From a checkpoint of a small transformer trained on Wikipedia.
Size: 11 layers, width 896, 14 heads of 64, MLP 2368 GeGLU, vocabulary 8186, 113M parameters.
Training: 1278M tokens, 9751 steps.
MLP neurons of a small language model. Each row is named by its layer, matrix (gate and up: input weights; down: output weights) and neuron, and shows model dimensions 176-431. Each number is 128 + 32 x the weight over its row's rms, rounded and kept within 0 to 255. Numbers have three digits each. A neuron's up and down rows have the sign that makes its largest values positive.
After each neuron's rows, "raises" lists the tokens whose logits its output raises most directly, leaving later layers aside.

L7.gate1372:135081107161129081152176203130163105172084082156108105088171102137117129112175121192150186097138050126116063138131153127080091151118104098114145096113159140124147074193149158066154093131069127114142100034162125157121170130160142111074140149138123129157067087138091164118099108136111069158070126116152097150105143074123152197110112207132176173175141188136126131139091144127190107111135113160132113098092178125201144165097137162125132139150082112129152168111155171112108065084152125163092107149165132119122120104122162133104151139081065160139165186104100141168138159090144108133151107067168168140101136148094114064022122171141153100149139138157121142091102161159154088150106155166160176140162108081120154169154207123133158124068085181145116129112099150122130180083117101
L7.up1372:107141126133110092121135125138127122199099108149066130075133159120079147134099167096126144096128089146133098138124066117100069098134154099138187185140089111122143138033205157141106097153133181164107098178154139119108116165077145128127084098080097117168112104160168178119132121133151184089132031167117135114104133170158159123117111134111128173105170129153089109068149126149131139107162115124091129166121144132206145153151168174103145159049142115089139166101127105140120124164103149094083140079153177138128100128120136123139169152136115154175097186138120161177133062190127101120071131141126130131129160101142155110116151155184134094195151128200119127152171150163117048130143073211134133165123138083130150110156136098109119139077142142138168125219076147141135157086117075
L7.down1372:116091153207146113109133120074149163129147102147136111118164110109026166127105095121121134144135121064138085165179102175079083112106076122139187084146122159132156127123161112108187111151114129112152156081160060127083170129196111178145090166102170140148161117126134198146067105167140181122148114197114127117121145108176121128137107157124116122121171105101156107056137152123108125130121092121130111177089122126110159114142126216082106118115136096092104149147132171123096165167155135177073146162110131121129118177098141152175137122168116145156147100077128116144130132139127117128112102040130132108135182093091170106097160067149106111159138159175143153093081128147106115148085137130133157082151105131160115104087140112137135159148160125131134129069108141106138145088165099
raises: "ux", "inks", "ime", " l", "akes"

L7.gate1413:154119100159082074089065182114172123124131172096123168138127153129162156124119141113153137149123085164148141151153177080135176164154044136136098153123116138093157161141098121083118140099128115088149097155077079182089094136178200062072187139104200102133104124145084099102105140166089133081091168167146138152102138147114112108188141163116097144108124148082126155103118139145139150137095177109167091119123125140077147101126134076176093124122042140160146176121089138141191110127181132119150111085099128120137106129161151129156091147203141098145110113123136142078124154103183131131157136098066170149115073094098130140159141129179127080109116135112141150097085062112164129070116106055095107102106135122110077165185134064079161196112140110151060064138153188142143072063152087
L7.up1413:167149172163125066148155163038091145173101151136137119189174143147140142097143134150150157103145127167151111134125101126134167109183156075078145165090128164128180115077112179154167146128114160104125125142188192165079124174143098083078176154181153159091106166115137130140153102179118133103149137098138164146138145136125049142125112182132101092101123168097093129154172185133152126104147110054133154159094132150149022077132130128158128170100103125167100125056141145116196088048085158172159148159174127195069085087100113156100121124124117162172101095179208122173106131107127142177159176157112099189130107106106132142130087114140092142163104147092080108103111146157092125143166177126101149119117200155120170152136086103083165114140137137089126089118147102178128084146143032
L7.down1413:107088045131137148129081097132144100119125163098137144201120203101179126146081140128097208092147168172099124130142094104072117140127134129098138119103169148094110127146144115156141096119158136117160087107168126135049146082097161116143090129092165191141147136169081100110091169097157187113069145115173175158154101146042089179090143094106138161138147143102140140143141144143143175083095139123076127122178151115143177118119125151090109166099071054052134124136120166131100128070148099144124145113135102079147091131141110123094096108105122103153072149128159132103160119142141073124170140097129167160133216147047141087055154132089146066157091172141105124111106149126139068152118159132143095123110135130124142150126093156116105170158124155100071123169145055114126124091151066
raises: ", France", " Italy", " India", " Netherlands", " Belgium"

L7.gate940:147112132116129064158091137168057138099109124114122146109194136144163130090084120121141048165102098101112190085158107131099097119175156107108137130148115118139139100096138153073133149139186123103200088140123168108133158172056142106135054126134087117159145123170132085135113072201184123131040147151118152106150094177078130155113100175157122162117087143166087084078114146129165127063163108116128150099115099072133143155155131106198082100165179073142078171150187079140124153137149116132119104138124137085103139093115159136108136174114169148167091106140153153160140134110134191110077138086056125086133068115189160056064127128168141118144116118069120139120102105114121168168134147149147140169128174130132158172157135110095137121162140134127109144096123135127096152118144140
L7.up940:122139090172176129121108119161127148165112118075114155097162120112134150088170123107108121159098095130104138066132179085184117117163185149060108127185138098111170066144125086078154122100131149093115147154163143115143155128166101112117172126147147144170091165089143143069130133152076181098103169144101136154085121171153144163110113124180172141097131229130062170146162143195127192126126079152099129142127088123130053103129136153149137126143123122076122121162140153095126115079122144114156092103148192154128084085109173121096082171093170129074112106145116113117182127132158152121184085169055099120067109138129130149158096114129154107106159111087093122090106097052119160104152155127145110167083087177134108137134104158150099129131116131091103115147172137176065135111083126
L7.down940:104100082092113108190150124116124103180121173093106100137121158080053125119128162177242100099100191149165118197134114077167089132082091151145131106110126109180101151137140125139171121108126117065024162142152131151250146212095149062128146152103196134103146117123145126119048097102127141169180129116133129188144203113102109076107157124152105120136133115090114111066123148121088143143108092102078117138130057142107116143069112074162123076131103142074118122134122116118159189098117064125086126103137139119149115131118108133121110128052201166097136109116106082097094119181120127110136135113112086142165124141192174080158166164144165105127202155100114089112124092131057127129098071106127137063133109126150106136169172156104120094067134146102124131154123130141124118108053163
raises: "stitute", "stitut", "stitution", "cept", "ordin"

L7.gate2164:109131114126121143076122144133158115111119116147191096126120170160087158103122161120098144140172136138149112097185159138054145161160137132128129158149125100141115142080090141140095141155159113161216158065164158133152182181083129129133134128147169115084132142102087097116099129075121114089090111136167115117155167109143126162171150089143083147112152105113062086112139136121173130121108156188122158156092154116081083144147136122146080182135135061144139120124158169196151231104130141074101151136146107094088133135100101145140119149070153146114091163136127091069100097075113138097167112124122141155101139163133144115099103109121136107149074156057069099123123135161092129136153091160101092094102178102110117126122058102157161097123154147135159088179157102105153081171114137
L7.up2164:118126139135081150077116201104146144146177090150118130133155169127136129092130134131113105135108130175140097114119141082095100161137137107096079172110160101181102169122089137148141148152187094172120141215146095087102196053110103101088130124104128149097167145155125142099098081124125155075189150113128137132133170198109155177124114154081141094094171154134126074150108117158181110155133154125138136143103193083099087156145122149069131091114107115195129184120194135129153164127156110127122154133206107168159174146083103108140111168166152094102100144132231130104151095231127161122172147093159174109136163116105146187144103122098184116166180149172092119129171168171093149084152149177087106086120083108117075150098123125137147074156092120109148134157144149171184141108123086
L7.down2164:131123141129091176120141142134088118134128137103113127165070114192147112128069170095168115089139138141109155155166137133121173189102130132130123135124124058150089085165103156171077093075151183123156134082123116143203218120167081113099147095120087117088150151128131147178146169083033085141134180111100148174109110101168117150120105113122097181093115131121112133105187143166134134103147173141165161139111165096142088142108141121132119129099142107150194137092086062122148142074128131126097120093101041131107122149154123100167139165105152163105104179162160146096106162135105171067096122113128085147107129209105161185123105085127215137143135130109135170144073151143141165129107117110189148121118124117126122178112154103094060108097103106137093104126115108120137121173134180
raises: "allenge", "ose", "rist", "ore", "aper"

L7.gate2054:095093137172147088139122063158104154115142081093111150081179111067095111142118129172085159069112099047151150165127160048134155079132172146102185119173129165168142136119093137143125084130088100145136109181128149138105185072139156127110135148085102120109095074119178123113124120105141085075120104096145082128082154113150153111078177170139137178139116108131141151088097109094124161120161150123145122134123129122194116196162119154158071161068144061137107108117128164159085125059122141098154180109150157135159133078172151127143122144121119142077185081153160177108191124118098114138104129131088140127107115116176061133148177197193095167181172099117091119107148095150157138087105114125115117142151094129065134163138089141183075062170095064107125068101135130161134107169141136
L7.up2054:156141156103105156161126092128117083124100081128187137137141143102112101058129161150171099128132095101135133066171161142101098135120141141177153148196123161087112114133109108185125156128118131124150132152145102073141077149089110126149167078118129086147119161118109130095101102094153116104098136105125073130088197153060154085151136144080108165081069129157107108150089139145140148133150125073168065150076107115158150145052148091085127153088151111137149119141130136173117099117148081130149147138163179164146050125086153169129082163130165157119135091155173117106128106153111131096097135119146093102163143156149088161056146137119107218157090122103117154131166041063163121168165138095103108128172102171160155102139105169120130109137098136100085125107109088107120093161208117
L7.down2054:122126212076149103105128142165142115118110094105120152192108104091135152153079163132086127074139159081126153109149083124139071127124127169162104132157077096155076100109090151136102092125199162112073122104097133095097099114083157156162119170032040161162143133147097144175141175123137111115170141162168114131096202136103079070187214149115131086138155175121122068170145134126121144146146132084113084122101105103167158108102101127171089117149169118090118121092117141122139114111122109129126218074175153175143163127121133127177100154114152148136182139134150102101152143080162157133115111126143131113118149181123140118157111141097082147177136124144139161134134124168118104189119146106082121131118155151096084122119136102125153130130083076089112093082123114176137174148086118
raises: "ite", "it", "ites", "her", "itation"

L7.gate2061:131119071114202162152150116114125127122056135093117132134132099105105091113147155160152191084129078113128087146133141130135158094131129173115151109122129030089037085149149064092108173126183156134169117135128144113112123177139114150163134156153171140152113133111091108156138087156089130111189118152140151141119136136160143133152162162140124087129108132147123087094123104082089130126150101154121123153068092134169072116131138158141087111084178158146119085101097179118157120131104108155141169146125152088105103105115135125097092149136078113088083079078167125134126148185121153091147151052171108103112162159151176113062153149103110097113133164131141144098166130060127074149093127123163126161118163093123201120106126213124090104117038166053206102138120134104163177124192101
L7.up2061:156125134132115121144151162095149165140112134140124122155147170197093081174123098113124142135102115173117043109123110081107147164095108117131112079170194062134088158084162134042099152162102193119129086125166084162133091148089150151165047104125139117140094114088061066171130137120145139117150131180133143093153115156079081184136142173106127095140094150132121111080111111144112154156145093230146147154102112103123118174158134185122136147113154146123155094099075186161093098156158070088123085158142111100125143130124100112091123149107139102165069144083097099163133152142103169111134105141122130149051085119138170078120143138097153161118095106124094172105087092159126147141118156114106150131156160119128156109136147151122158110095097097104194151160147139128137103098150098
L7.down2061:062197129116116138139123131158170061174101182114096155150117083074151110093109137113147132122145154106068091159180110131124116106161150076102180097138131124132146141124139126149196201118148126099148107089152112150117123166148139076167158125162098136159162130112090088147117094171120092191154086133103145160128133165171192134135156131078163120141120136171175176102207113145144141163104092124168170102196112072089163116173127116168176130126120134108143161108123138111122164126093073115131174203164118122179181144064097166123119162109081122151116053109123094113150131134064153121142122083116177093078121094139179132133118151072121136151133150115170122147120033121121133127157145157145130184099169123138100151105097154143121230141131104125125097175074135194118122080114131
raises: " weeks", " years.", "ination", " days", " months"

L7.gate1100:118108099151115076147118183146089134131130093073154142079088147175128133091186131147112176152136127155155175115100128107142155142166143139163168154071106140141144119136035137148082145144109151108148165213160145147150143121117175129121168116062150136183092089118097172136073150163140091087089146163127133140151106121115147184054096154174127128079164096113168113114121086151203095159062088137046143162187114154202151147099141126102158075058175100133087134094138116134132145105034146135123166105174127187082181178164175127140099168147137158141183155128104132105125096130151167083147193140137141163132119145150148137092136142111127165122168133160121121148164172192126118151167168057113146136145191089105089134076111102161152093105096188126160083090181115154144124113127107
L7.up1100:128111108148123140094154156163167131137152110071144141066142114182140151120159213140194157127146147121126172176135154089188100112081146158156070166086110182168166080181120138142119147100153139081132143174157167150127142112123176155106143099085152170190106156045108130130101107178121141070101092156086122180090126117104141097048129148120112119118118143197175125119115122126163100126159103091057140092197126137187154129113154163134154115159170129150137104146115123113084103077062112080124184135114142165121117112151079113086110194104103110150143122140105137148132106143198178108115068163168144141139141098124166164141103181122137060118140099123103145091117130197161091170103148103131099127103149101098116093126086088168120113076138128146122172172166120127089133134056135
L7.down1100:077106179127132115137140134080101118106102139083150157134175105090060125106135071125120118107171169152098169103113128169100146103149112100115125139149153091108160070177066127152120151111069151098134093099104148078190118151169122130087147151128151063127108165060086154160132151141159154140091165157159125146093132067129098137110207163166140170095104175120099120129176137181124125088087030155124089137099136116102113184129115126083144099137091165134116140127078156114085089084073097179154106143193110096080198129148138115132141174166058104146137130066136169089170125118148156132125145139091109138110117090113102182131148132095055166136085162138078106092077121056123155114152140072096145119152124089065083144126079104141125130154103115118106077101200198133124089102138142
raises: "i ", "iat", "umb", "ens", "ir"

L7.gate93:125137114157179196146122124144104127105161113177153056124117137066084138158139142098145218152190081125143191071075210160121062120137137137116137148079064150106134154081142146183076143089158130140130127163168138167140131114113080143150114103083144133105062154145191096128094112060110164091117132162120137129153101148102097143095108174174111106105115186094154120124218148103146110100092124097154158113118134112116109099161135115087136162177089150081095227148119154140142100159109164136155149221093115136139095137127122101125098067123163106132084125161134150163103118121182132108126170049092055149123145095117143114115112121112151149131056122116135113169113120115135070200124096136174124118083082144099156140127161064154103162195073199106134239087108125086057119106105088
L7.up93:172131194148149106148122146137165145079122177090169151097103169102130113171098146157172173136127091124150083096065108168141097152107110128171147115108146167159119111126175106136109105121135142124143132156137112155070150099145072156170081101093135171101114137174150166150095113070169109130067146141134119105149087124151142099097097100171138107173177073133086064134158111085152066071103161101116107146105148102133212141121131119117179152164096151151193147126117146140152151171071121140116144110089125079218101104098143134085083125087126074060064122136082163154099141121128177131122162130110146152077157114167080096186136110145115168134138124110130075164125141126118104109130105150129081100115069125089125118142216088110158138147137164122117124112153117130108100141155061
L7.down93:147139108155113183082093185159113134112159128156102074122071116052180140131120044133102127131174137080155175153139094149141149094109122168165163137135120075103116090121122141092204153047100150159155125146112172142070137147145124135152135103124122126125138195182135106145131157153123184103133126107020068135135103163104147156161111092134115127138118133143110094157157115167145105116164113175167092171126123076176106154160132111136062142138186071076109143169156167207111127137139132108088131144163091128081135164105099120136109134155121107171151106125175076140077131149156117153108156123176123112108146131132086151107157151131119148111119145129104128161105120133135147103110133186103133126117186139132090142140075145114087092042124174176149149188113118173119112128124134
raises: "y", "ider", "se", "ir", "e"

L7.gate1867:168127113129092121114165178110106107130110155137136142133153144097112125105113111137126115115110111120139155147126105187119104125107083148110122158153130115173105112163101165140115112105137120187155125126138168036128103144076138129192182080117167127160102073128060128147122105092109101073194146108136174144131145185148154187084142122117144150164112112111060115164150154134094190061174118123095095128146015096160144117062116080140121163107188161150122124042129123099108168161133128070103127117113113189161096146146130078133098170132146132153153159087172130124117105137155118136140174139132125117067130089078141153122094122085084205160122162178128139138093095120127122118114179172150121122163163120213137069094139189152130128083123188160158139098095145143149092098124177
L7.up1867:169157110117105112137042175118094079093120102136130150128094058088051145144081075093136136077168113095163229182084190141140131149148173144115122108095197157213091120115149112097153117128120121112156150114143093107125122144061151146152105145091121155216068134111087152151071159114150144086165109186157136105091128110107162081170119149083152109182090109158116073107069172150138146120189055051137171121117138091115092166128161181133151108073172114145106093095132120099104120182152125097142114163112124202124148114093083143121153129108077109152109154155126137190104093153128138156134126151136123098123070085106176099160085089089127108201149159165066141170135108138127108109172177058120102117077121118157177157099145139118137097075108165130108132175099154111110089133134091
L7.down1867:187094102072089107113133174126133144150146133162132183060130093151106101089142156100101146142117077139140137110134146194137124129121084065119114169160127085083129155067139066169086147094187143118209120171101128120134114144103149186116158134166143171143058151081080122113107094128136145123170203144164147160103175185140148138142126120143106093090135147156117145086162186117072138145120152079116169159204158151167227163116136088127132105181195169159139134096153103103091085116154121141102123132133104146139117090127165126114097151162049105118147112121107170132160060137136125103107178101107132109104180116159119182107131147134112141136178071160068170099068154079136160124141184139160138159127132101136156075163204162126162110097165174099152122094113115099152048101087098
raises: " leadership", " control", " command", " own", " reign"

L5.gate2297:149186093192122129198145116079143178150154119120214180132126126173109130149153092139159091100195078166160140108127099091114152182131133120110173130141130090116037129124123089144083173072114135114117097128073094073121146127146139138169098119148116125142126143197123177123140113095167121107126077159178091147166107144088136098166095125078098191132129103129145125128097163132131129145119148127129175175134110122135159154138089136149149113114091072067121166037124076150138154125143161132116115202130126159143158074122127132088118134098149116099113134134152156142053094091198144105123086093104083118111131133159109117095124152155140146155148124179137083123138134162166128100127090181089099158093163171094115095140115108180124119064065136082114066135143173134100166095096181
L5.up2297:151093136143132119153091164117118124134112112131119137086081146077070106160138133130100102110182073154153106103120125146153132133140147138118130103130111082146113137084150081107083093130131156091162113101026109151143102153128128137153107172172109102155106101140112130062201136134172056121110077167173089166093149214089148126115070165109141115153177169118136142182100169099119158144104118110116115190159171165147126130164090129120140129094107059122129138165107148148177131091066227169180132131112107094143133123131138128136106142060125149135130100142138168158069136129201089093174191113126090129141192075215141161089121141160163113109135139235136061092106096106175139087127155090139055121083170144083100075157153023147090105107084158071056107156149091109113145143090134
L5.down2297:143182146089125119091212140107109129147128127157099175243124098136145141161098088139106152138098165089136182155115127116080112124091141152123133138096077134116158153133134150130153125126116158164127149137134130078087125149150113229139096130070173097070096108124085094120125076129152111130119092100153100108116132067161048093163137126182132135133064063082137084129148114157142127153082129158127134090105132124119108109163174113135112168091109097117135103075174147109157121151157148137126169157076077083098127129082126133130080112173145116105109150086199084107142109160107131154130086187150119166167155156056112139146122126133118107148095139101158160138175195116149158182165104159116148161135118147136165156088134183088103167183145107163176159105094145113182099090238168
raises: "...", "..", " [", " our", "!"

L7.gate628:101135134115104085124131120088165082093105122130139142073150129165079107175130107167143123150097084193149134121117104084079125157093081124160150111134161126134113128165145098103111045179145174160141134121126195082149151097142090136189146146141131118117164171116091084073119189128153177110069150113129130092128121148124124145108128207105085121205142175132178100090168152115068106123094125206153180160130148166120129049156097176072134068130169106184084113169149099127129102137163111138116122187132164093138141096126142184139137103098134184072173099171163183131130165105105181140110132132142159172175106138096098182104067218106110099153146082167104150092106114136158173138106080096169174144127154122088163110114127095149169132199124118077134112062138100139113080070141126
L7.up628:188124168100152153051098164202136091094104111117140063154094196188157159149136158139185180141094097161180111129109105124136130156156122082139144119125149152108194148131172093121156136160116190109128111104143156111026105044093108132129139156099136127131138147127123072071114175148098140130096185070083133136129130119111153165107141158129143174122175116115164141115170103128115134104112120129166134130108136192117074120184121163061170154082142154101153088150124085106127133166105110154137102186119174078134138107144150127145092073160169140150146183098175116123164155210113158153108083147077212113201098100180203132160077115062096138168128105177147167147121076133136150120062075133216113107183077124120117137082179135118182138171110101098106101115170173103174131058076220
L7.down628:106135181112114116199132160144173159118107102138084138120136075089124095112144111134132137183052182115156141096110162233121159117108055170140195105163052190086130170134123072119149121158157162117156169058095098130187055093166192123153130141095062114122157083127146094080072080111150132113116151113142054134232064093094130170115092173133083139153111153067106114038098135166174128121070124238087087102116135140151110073138118197086139052160115209121104083094089114122129173106116098139204126148094115194140142161144145100165143104201110122147174150169155130191128146133125134141101170106119126137110186130134092152185121198083165111125141157117092170113122106128078102094154082146124136139127180118139162107134105166174104166146161114115128090155107127136166131055161161
raises: "il", "ilit", "hen", "ility", "ilities"

L7.gate1445:145125127111162066122119137130120078105130140123083133169157099135119162139115116093099144112092089129111139058133153134089098148100131091111110130173116116044063159134115216148141153109147085126104155142158110117151109086076119105071159153102080156093109122161175105165071129141118143156192135122187155161094138150101124136153137135115148126073109124175146100206143124155118149129141138163172168149136143096083102152097132092136161167112118177165105131119093169092123105105139098104128162102115152149119086133090126104122149126123162142110111134111126173185121067143146143112120123116078129130122105128154156157130121191136098102127134164145098131180113083128067149169184098142092107144124114104143095140150140158183116126164129150111134165111120111090131093140140180
L7.up1445:137110108069170130176067164152179194136156131123166129103186114112135164096123113151127154101096102119173119140140128095158110130219120123115150140121181117148046111163114109120173136191116125179140139102107130102115115098149132137121113109142105065104125192145126104155164149113079161131088101119133241143111106149158127114067101102125114119109184048146128164097111104116133177167144078131097117082106134104161124180185135104143164128080071160162159154138115108122146155117069119111196078084066127130127124099108139120115115141136121125172131093138170137109124140096062169106115144138173133158083121142173182200123135129089111141100107111171179093096128132105184115088108136144139111063153096154134104136092100152108096142100085132080071100109125138138071127194148144
L7.down1445:175148132102115122120142156145129114099092183162132154182078121156113093087145101103073178123117155111091114079125127114174136201136093143134149090116164114148133105131118153119140165138063130059084133109143077113115182146099140182100119090032100121036096141160097125072071110091124136187114091112105199148152147133128120128146154107138121127106136143144094140131076129156108116132088136104097084107094128122153037077149108111112122117160121131124081113086108163105146073122139171154081199120179066143138116111128109138124144132071165136123143119084197051144135121142137119092142185158106109144101115094116168146156098176107105160131109112135083081159138081117091129108150142145059188188111119074152116174151149162088206104139168153121117172146127080141117097099132084
raises: " of which", " of these", " of this", " of her", " this"

L7.gate1271:160075143106166104104177147138118211075111162130143134149109085090117136106188074169162128148097124105117159103113093088093140101165166060159194175094112173172134132151151112160134123164083150114121208050137117132146100136174160141161146094128069088095138082106171128159124119114139108128125114127124117101110084139097138102164101103140162116105070120140066079156178154131113144148160115129147184132116111137148141197112184052155105175077121142112109106148083120115097119111139126104109112072111135114106130117150073184107193177127195086119145116133165134169066143047166123134107174164159085132131108054109127165144147124110102141158081060070089167077092117157121084113117116139097113144112147139098095180143066126159118103168056123184191129132112117096153096120118187
L7.up1271:180094137119200158078125147113155170084137124158158121122071110158132197129147103125154111081172133128155154071141144100134175064121162112140148143092148143148145057153170123149119106113074148132161195106135127156105098116203152091158184089157130108096198093150139081150113131137132089183085113098114126124173082108148132083175142101092131157107123101140071082131178105097122178148111115114121141167150197144119118104121128106126104126112135138122151168087090139170118158162158096104089095090117147137127155071095100170136176180082174116111099098150197150164071151085125159105140112133130081164134148068123124234111145127095124117155094133098085126088104118151113088123135103125106098155123152124104101236148114148165124114114128101164093101098134071121155135165134109
L7.down1271:149107126156167146156144080093128182147112096163133132123100107083140125111148118154180159136094071147148129074081108154145099114167142131119137081157117157139094133207132094164072121121078151177093145088167097099115176136140135193184121109105112156095102088134157105141112147098103128170123070126154144149153113158139119061205136117132128107154125143162110143101120133101145105137149094158084118216176111126057099153183097103121150060145127167115129133142146078137093122156171130140054175124130143130183103143138116186124186132098159144154171140109143142146123157084165122119160121068134109131119074124145133191055142145123160149124152100083103131133104127192134086189128092059072055139103104152102173160128148114148119094137080142168157113135131117134156104154132131
raises: " analysis", " sugg", " report", " historian", " crit"

L7.gate1754:135163150183159147190018128102156156123083102135117095131154133115148171093072121124156087138153091189185131119127095070065155112217098086141104134182110178152078164129150115125105068107118106182151113120126093149164121152110096133102112097182137149119150108144084125150129133124118130120127083120084145095150155125158123096101092111135219124142155138136085074122159150137111089165127118120108167112102132157103080128116112104143090129155121194129126131136132111159075118110107086125151130149117091173130109157102096180025166134098161059159127158173134127139163127132216131161093157088123108144128141187076139195091105140107195133143109133121160114136143162165170146060199124139179139098087099075129108163179121147108121139132166118140134176121086136160110125187109125
L7.up1754:135118113182112173090149132065157109128119133115093153140209116154171161165092181178214101145167105196154089074157161121032150118099118124145108103206139174118101110196148119112117154146129146133115079160168143189194207076138189143130109137176127127067095145146137153110104111090107123161088093141146136135102137185117114147127043174097152136140181083129118113123139157147120113133114106080124163116086142143154160092132135133173111161102131174135145154160120108062131066120136206100130124135140134157121063089164104136109078096154135093063160155146131132129128180152165191123138175086078068159127178131115091160037191152165135133167108096147087164122179125154170168102133141149184090105147110117192182121144164096109124094144129114090114098094095092124099138105104157
L7.down1754:153122118065126161152143125127154140137135112176113132181140189105106166096052065082097201127098152153192140050143125126153193137129137131098105051126157174137133146130045132135097094089123129108155104107097143094114106142133086135150170140128103125110153171109174135157087058134125160133095132164144160106065145213117112122080166086128139126082122145110144122207143154146080105063138108162185177127110135091150125120121174119171117080133095139220153122153126125101120105114178104150128124127053162114133119132185106094158102133145117032134194137126153147116160206134171138156053173122158110129118082184155103116148116151103145119102099107174137102114088197156121207130157108097148115139062176177124187100094132118062134179110196155078187169189133078140166162174133079
raises: "amil", "ishes", "resh", "ishing", "ish"

L7.gate2187:162083043108204131119140067079126158145133149123126086092115118057149133102111134139147062147141109123105071156080188132155147120151105096149077105156123165109059179065162120081190144168109042187146124122106122126123160176195115135134110098099068124172127118066133140103059138094131075135136090155133094140154115107153105106139109108106193111107156154079136155100112086141184111131119191133161116072078182164111178167138080170128064182186111158089140176134228115120138138091152104149081163186098113109151123112104121145144162127159150119106159128098091094110112148111150140095116170115180145130130127153110143115160160124116071162153089138160144124143150086109144153112121153143140102086134133139112168163137174131056130088137129080065066174099157122116196142125127117
L7.up2187:155120129124135090101063140139154132153145176142120071059154117115150094102127241119120121145092105127049096113162113142114093120104090078143129104152133134131103087131113149112118148167116141132093129104098113171151152175212131110127118176152115139145078111116062154124100190129076094078093168111132171128088093121179145119133145133208180166121170116130151028108113133058083127127069088147118158159127162231103169149128116255138102178140114050150093140137161120138076155149125115195191146148126166135130132177117116087099141077084156124169142127131124054112108093136158153121129138151141129144095062133125090091048170122175133123169157121079130099121193141135085125156130134092123098076092213121127138126100148120124092134138040129119148135129173137131091157137097124
L7.down2187:158109154140087144142073087134166136165179152070131168138086126118150074088071141056113111112165137116098078105076054142143110135048115168162144126083106169165100153113142138120101112128069165094133192117158222140140119088126146134077144088104136154112116072070060181112139126076120120136141114103110162113079075108115119079145101142176099117128196130105151108146126142098100125154103079145135115192106206128126145083140121154108127116117112149076138157146166100138116103150080100047126112143125166123175164088128156123149063208131132140202115149083127117174094156169139115144182131196093099173069110111172114195125154140139144131105073123114167069100149177115100096130106118105144094064163169085140139136172117147122142169152062131104103177149106136117162121161135197
raises: "ains", "ained", "aining", "ain", " ret"

L7.gate206:068130133103093113131155081111129135100157159099152152109108130135178139162159146119141134131111105133179062056120122156155137126179095122085156186162061101154137133119163125093109135146115079143143118155089114113174153104127191141146133097115134123136087125105081097136092159184084157173080113161083175133125124101118101136106141132127140178161062122110131173075144185147147124155081141132122137055140216129150144159107112082132090119120131167197161129078145142175133091101145141128162124099127111112127115132130144159157100103124095119109124124125118081156117111089116125136115169107177165115103099142178132145071142110151075086137150070110132159164131098170085089145079158117131118169181108109123148091125113109163172164124191136159192120108072135133123198093154144
L7.up206:152131137140094100110097147074132149072178122178147136127133147140165097119184144120136131104117141097162147095156190167151155144127104131083166167163154135182146135095125139135116170179113115123122106144105101098104127062127141129129113125137145155129120102113091126103151170123119118125113126125136156142128087101143138152111145143148121166117135138137136097077084113156142156210111140164093154120165155159106052149152095108145141137122114152179143176053198163135113106072122156099134119142180124134148137135100107125096142159073124133098135179174097177232081084135154125128113141137152128161137181115097133134144131125149118128112163126143079104110170111196168133144116133142156117188183111168093112102190184092127144139119153130135202106135148140142118121141175092
L7.down206:144131128097094144137161095099145073071122151138096168165132124097152121142117141109089161162116173184143092146097112134162153121127132063075116121165151076139138158121103092154111089157150108151172104181118090125146138103130169101144145139092133095143113159096092136111107143168159088136142147191106157167136096104134112127163140115113113136146097159116186113100144105116138103138074144118134149171143168167106138096125117090158070144120121190085107099108178199160127078097167112089128119107127140088151149152117135090137142131127118182055161100102136162161124096071105114142125122169106146128143102150190163123167123128181099157111079102067126073071110040157167177056110097104136137085125159180170120145118102089086132127135186043132130167173087129140116183157118097
raises: "ungarian", "ungary", "amilton", "ous", "ague"